Part of a small language model's weights: rotary positions.
MLP neurons of a small language model. Each row is named by its layer, matrix (up: input weights; down: output weights) and neuron, and shows model dimensions 80-175. Each number is 500 + 50 x the weight over its row's rms, rounded and kept within 0 to 999. Numbers have three digits each.
Before each neuron's rows, "fires after" lists the tokens most often just before its 100 highest values on Wikipedia text that the model never trained on.

fires after: "A", " An", " as", " ma", " Ma"
L4.up619:497509481470513488545497429486540489416537515556505518517475565553433502555519536429518550467521374519486508526504481489490510498556521511455501486458527519415464508520545556528515453488438471441523532504467426508415581471489466447477428431492492461450453547458417469515628564564638502522
L4.down619:414532612513495511525536480541553541509466511543499537522459524510535508519416523532541588407488558494481443497447508460469392428536493543503544570414391526525521446536476507515465437503530457422465572490473477502454461436477530526445475531466525461444530530502516498398507419451612504541

fires after: " W", " T", " the", "M", " Re"
L2.up271:501519493575491571569403484409457459518461546546535474548540454536412549471532427567485508465492492566533479550372520425514530468549541504554497421482496429520422517626480442532540446465564591472519559490516442488532463564495529504479380470472488578531562510486527463544539519456471495537
L2.down271:522541467467458460525497536460422493464418586489530509436472611480431462500519501542454413534618539660446456467492510507526561363486469541505541471448538465509551546553503470522541481553531602494526456431613524538586478462530447495534471498487459554503509536500551494421570464445475429527

fires after: "n", " N", "en", "E", "d", "in"
L10.up1345:497437571381486536528430420554553502566456549559513471544508486498532491509415543507467592442485440503585483603478458377444584487495503539485509397480539427443544621498497596522506469468532451543602543556425438499510505492480556524557475513500481497509536538602425457601482529484441496585
L10.down1345:503518447476470466552528570478540546434506532460499467483532503578468531516429423497509419586450557514483464421547479641479445572381537537499446503484497545585474481464458438368514538521433474465381505394500644545395447539470518543432517541526452531513493518439532529523478543499537506479

fires after: " A", " N", "n", "ci", " a", " C"
L10.up884:441468467461502606444527481589511501419427567510404570517550463556432552477560464564520511485591519450568493487436439406487545467555469576567459512541516451486428534521520437536480519424577469550532521525514508490469665470419495482474488438453478561452589476549458578546516502482545506494
L10.down884:564493409450557444517528438489538486559489511425564466504396477434540479518432513444527473529506566522490434513454485541505504475498515421405539492492498453628524478545457603597457403513459512472476499512542504539420425521469489569488538499439506484483562433507449531446569521583536551503

fires after: " the", "The", " The"
L2.up1104:524453517496440539496490520527443528532515567574558507498512498529480488492475520520539511554509583565499535519414451492485353432400492425392461494531520499435486536548513419479423515522492577552529454551475443461498555529504473578498491508565439565458552470420584518552569545511518532563
L2.down1104:399523442471602497543539476524396429637503573477521512469563493484410520443509484452518455528482531632560501502566557532479464318481544533517518483545524482495499505476562476527472455505541514453435515519548456523542452538518471462549503473582516521440437498524493497544454523456478508545

fires after: " So", " Ch", " O", " E", " is"
L10.up1211:522478520335488482550421604550402467530546420554618486545496464445435563535551501516464563511581553542442467486481521523452543461449491613519492503476552470478477508538483525520503489505451509437554537504472515414427521399493509466556586521497511518539538627359444461530603532550519523572
L10.down1211:509497480428509495521508556513538545518527563414499467515438445526498531459497469468502507532548443496602492537502552540464529410557543420426485355551536419550537520514571549552535507565499475506571531541531491501467467551517478477468521562412553523490410551586518475556467524477541497553

fires after: "A", " the", " S", " An", " Al"
L4.up1450:505447568482471439444414518560479577497434516400466441340530526406465428553457573503588526517486512579616499411454451481517561493466519593447466481515521478518542531604468432528481582517453555509514548546458494545477478456491510507505516508470478569427575469550621508498479661525544485594
L4.down1450:553369425539450489601616531508390527473519567566489539529564509535496557452510462546469410476538505503452441548395486537465446412518505380551577573565477431567458494446484573554579429536537477497436429458484514544494500535514492441442475486459540497530494484512418524526476602489489525559

fires after: " ", "'", "s", " It", " T", "T"
L10.up387:556462518476525422583480569486490462538543499494477539457525412483500486503378547544426505485496430499557458578506555423585575442591534588507472451547497486515442459522478396485568477402430490534563529505451404501562616575554423392480402497574461465468499539543502388504482579553508499573
L10.down387:448451508539466548514472444569468471467519437591483521594486539479403482494565536403530513616510464561429548499487474476543555565526496509440558512542583492528581436441458506460400500517433492555519544496480545482511488465534495560538449439499463561494487517653491572471559463449391524438

fires after: " ma", "ma", "la", " Ma", " Pa"
L10.up497:538459554467510596374536447461501517510513472508404573376458619455458450539497549485536555526517355572462505587455500522497465490505476594442407455479546540475498386553500471578522493494477463413571551489537446504546473570525452497518428479515539465468478525529503441546548506486455514548
L10.down497:582572576508500547518534446544603517546513526571505507487558546509452466414513452576458422551538518532549411550522556520557472202421524558449411520522490534523527498585549484515469520536499547463540548458477486499470543469514392624498446473469485512529520449464532511562466516436457560548

fires after: " Bo", "hi", "po", " sp", "y", "ho"
L10.up1133:566473507436459550471489652498446504504584437620584514455569543502477514454494468486393568562531486637456469514506431462602433443437565542503457468498519419491499479403555482518470400545521413459565531513415520460477480454521574554585480546437461464574452453561549451567529496454480498542
L10.down1133:401487465480494568503551515521469589441437476525431462630556472512525426613502465472522523513577426467516448521513495622440516495518443551520517575493495454535439521470530455534562398506482533439459583463455440414479485491476441515480552487386569548441491452473544531556445482430484570423

fires after: "om", " Le", "com", " Com", " Si", "di"
L10.up251:537556526531420575524487602528438471434561475525478584443483503539544520552545491467539494441529448566437479583540536389517537409492459456435464534473474471467489489556565443557487488493497516413514513526524488391476651409491431491514441462462481517570537565417471492486445549510500539452
L10.down251:505461476466455473482464514582486430461397533437586511480517523504577485535421390454580533417494559477476509472494554435497458469478540544547433406540540533475503554456415553545491563543507411516632420559500499511472518481516491451517464556506481588536440495498486448556437467493463545509

fires after: "s", " S", "c", "is", " Sch", "es"
L10.up439:600572605468441482441564501531592573546542526520497479437547533508555494580472512415439582437473489526443426496497481432478514436468433503551437516392490493411371507434530459520496474459501533490528572480571492402457576415448517464590411538500531514397550386485523515566494558422555461445
L10.down439:482408537483450503448492433486485463534485437533547546556471519463619531490434532475526461465558429479457418550529509576582372366534515466584492441531488416494584572488527472529446489512538518544500517511480573443473570405485559406462506479502522478471549543464470536458439479499586498470

fires after: "s", "d", "'", "th"
L10.up1172:587463532421510496496518547502536487571562445555412525487535505563559567456507498532446475447558480552479407487534539505593383454501531506466488457451481500472458565499550419511463419432545464438487445440516548498505606490458544494582416508537494522449387476552501470543565493569601428520
L10.down1172:489585498560529522499544474528579520465457565527389529527469526426440484457522477520454501633554429486451548524510524507499560586504484505520453563559663534489553492505481452518492491517512469460458496520473490450489439508635522518336573507454474551514504450522434506450392469425567626507

fires after: "il", "or", "ent", " Har", "al"
L4.up679:507515476422465482421580410538424535474557547506419447490487509611489615464484552491458614414568473520520528493434497471467492466474393557483445488491490432531570497541535404467506573362515525472473504484555600429568569518492562565544547448509528442523513528556456463533497523519444511525
L4.down679:531416540495501562552484476498500554556482480422606444496485488377539479459397384572550521485478539553522432509503492461586460430506458411535502539593517569482474522509551511516458484464494603495474614564505527522525437478551460501556475449492457568482581440401471419477405468514430438413

fires after: " ex", "st", "s", "t", "ec", "ten"
L10.up1528:506517524488457493502512462449503523460537465492434535440606489609517540430401474403512549487452511512502491533474535510469419499405427516463508501461500425476551561604514533582460417432555511493472442599421515503551455349493442443552511528469499503587586498481490441517502510544540480469
L10.down1528:467459556435419505422587489601509498518435517563443519487460525547559464447546486486387554474643470491500430436544538398543504387610619535503462463530536480521496554490505509527499532545570517445460451522449515559520564521444523572428506549478528574531459440569496478573472548580594418519

fires after: " the", "ed", " W", " he", "s", "ing"
L2.up938:531483527451532496519482552407462439479476514573462596564495390462509552496392506557570520510459441480459537473398453414553508447525499553514470446452493436561511491520546495561518468508481516491543466563502544547482518524483525479543336500511564539447498543469382508487599448501477500434
L2.down938:446460502474636533470499437489638526419548512480446537442538509549483518431478503590569453539526438540562430537458488517551471502585462486508541483563444432501436566489526569437436525475540521474514501497498497486484574482496521496596471429542476525466504570489410519469524490483488519519

fires after: " ", "te", "ur", " p", "s", " an"
L4.up1501:502498607550538517467525497523544503537412422516499518457450529479515577536478509406493539571437496540596562549549505474515471461455537579512445480541524483464432584484533550523545621450475518482524485565496401410564523426540430427546458424487470425453524506522517553470586486537478603625
L4.down1501:514504443446485600410510529433440545476528496459472493482561522593497508493457463468565526528576564532497643493468434481454548617606530554406524455523431423553452566461569458520540470512476508554504572517521480494523575460440522513487524559526537485545560537510500435539519538480502478533

fires after: " ", "r", "i", "ri"
L10.up291:390559516455556465471586539506466527480495468563421622485518521447544515476494587487470505509477445499511509475442444510485597502495445484557464511409492400537497544542597400625479469485515468441539537591479543471549541461502504421570519523505488549499577482422525571543454428495460560434
L10.down291:458545526449539464466563406519506496518533551537501485527490593548420567554457528565476530471413395461472420547502556375483495517456532521524485402479533454471600425487481570549555560461531556496421469449562383490463472520474544545497525539495506482511545543604518416476478598548529595566

fires after: " the", "g", "re", "s", " R"
L2.up931:571485493448421628520453516505458500562461489598523555516461470468505551478452426531517592526485487511579492517459545500570512452523485472548497462533508467513499520564486553532427599552511507462445534555458396392512540516508538552566548452519479539505538467487427610530512558537496536538
L2.down931:548485536496565550498488484521447419548451484422500611460531417483546526461509546421406432465483401510496426512492445557558537447415451610509548508541521451497504383613497525493540526520505590402513515571583434513478459538483450503488497492515478500462559483489393647469445435512445461505

fires after: "s", " me", "ed", " mi", "ł", "k"
L2.up303:549513485472521484380491529542444415497442424535522423487457444482557515487477488465481545596582499593477496571564445477546537480517513564561479401398498522509473490488577474564465440456530472465455505609528579523560538545538484534521393454511541524478443407496538458507524576575489578515
L2.down303:437568497473517469513501492443501403490545546419541576455434539420494498533482553500490541465546480519467589544471380571532475514507463509455516531494405397561499417532488561543471526512590498502589582446494507570622540516454567424524450548567450441475534526499545394497457608508453559491

fires after: "s", "as", "es", "us", "ro", "la"
L4.up554:515511433534505484564517434496483552593471474506531511576502507548579558558491560458472482475463567483498475498551457508545537484525575465496441542518574384461503377535502439519564466480577503475527548540472484427439562522510492505447508493466558569533591488521538501460549534508487545494
L4.down554:521527624514584502495553506488526419452414494437455530493505424372430544550468552502560529445503563426468460639507571521566511507597534464508426423459562423465596494543558389480550448545445501523513558445483480569523442504422533378391415539418451588509481514546530518402499438560461415467

fires after: " Ch", " O", " bo", "-", " ch", " "
L4.up637:454546509551495507503444593510527543412528428494487566557487518531445593471507604517384602574615528529595546463535454504528463486489553518435448489487630437531396479487499491407536539560429504550554544485575495578475565525480459415451602505496463431469487470532504401559495526496586518507
L4.down637:450553399519550514508459581545459497560452571462446491426465459535559572461513505501529511490521450400596529508446537491433540390512550520514510507486482420516583495438445497479431463566641473428483428540435609517469505445514498541618531572541641492531441414514447489487463446415450504490

fires after: "cc", "c", "y", " C", "hy"
L10.up1197:424518542391474476506580535603515512479474545513444487521540530500534587429480446402481497530476513472482430569511478466510494474424547506478486497461430525540437476525590467519501509461443521516493457525341396529541510440457524581467509561503487519455427499461467411631533531472494467537
L10.down1197:511498548567505412492410451431504576495467451559379487457469550542445573612416466391485483590460451512485565446522449434436455324462537490513499521528507469543479492505509548498536416492580496509503565426534409509501516463562543456461564494575483482439519496501479458486563457447522543529

fires after: "us", "lan", " not", "ar", "ri", "min"
L10.up1535:561523567543507567531488535480487461540512467534527482451474472497491477508429586443547571467465481527529539542535379499491433496556512539460437532482456528510560568446520510516461514524533533524484495547461467490502546521503483421511509409572461495492620466534539595478534602556479587552
L10.down1535:509568475589504514539406394471437468535517495487476578471466491601428492526479447545534530501492486439499498481529554631439498408494453432505508464549589456529536573542456548425489520540538571464501568555523495498466437507551494540475453460452483453535408504452559473438521540432531606480

fires after: " ", " ex", " the", " un", " re", " Re"
L4.up645:468430512588440530479458521542428507504451535493631480559543397485497510493493522500515470496449559474519501553410547493545438454449420493483468526515485491470564468484520564432482586496438544450498472491473362493475538538528450467517508458559475531515586480387452478481522430428459523556
L4.down645:502469534437575521448475477480639489475503421456536550558458524539533540504536508397468550498533508536476529554568572555480490490528498481503548469446564504442515628544471472470437636509481474556420530532437476538546563463496448486514501507552541564540431507381404415462464427549544510459

fires after: "c", "d", " sign", "ev", "cc"
L10.up281:514490499419536473567529498482455472540466485516515623505528462513579497549503561464534512476402597517658463585472528485534545455506540423592491503460512369512408596514441477521496544474530604534479514477460538515497587442487488612561515515535519485555555475467508493473552476523464526507
L10.down281:458483437501474536532478554521555635573514461502490526409585507590533467547462568470540529518475448465407455505535382522454447393533513522490436510469493550533429523532637470475494501476486463570567529428437567492553517411514495465442472467472523512463530527546560405512524448524437456430

fires after: " C", " Ca", " ma", ",", " Ka", " Mar"
L4.up549:525598514411567487385464497499500487515468530586598502521499602646448526559493581547572599493520569530527534559401474475465395436522457536533449433603541514486530534522541489465546474393527444474508514524514471489490411575601428419610521454499487517527567496485524415529512464496538488478
L4.down549:453520528471509583470520481533477409503495507498481483507466481491525540440605422402483445541459510487414597513567527510415561397519509463446514456472423518524469582432421527535482527497538401521537484440558549446603488599548520470509574503467541484523452483491492539399447511479513419530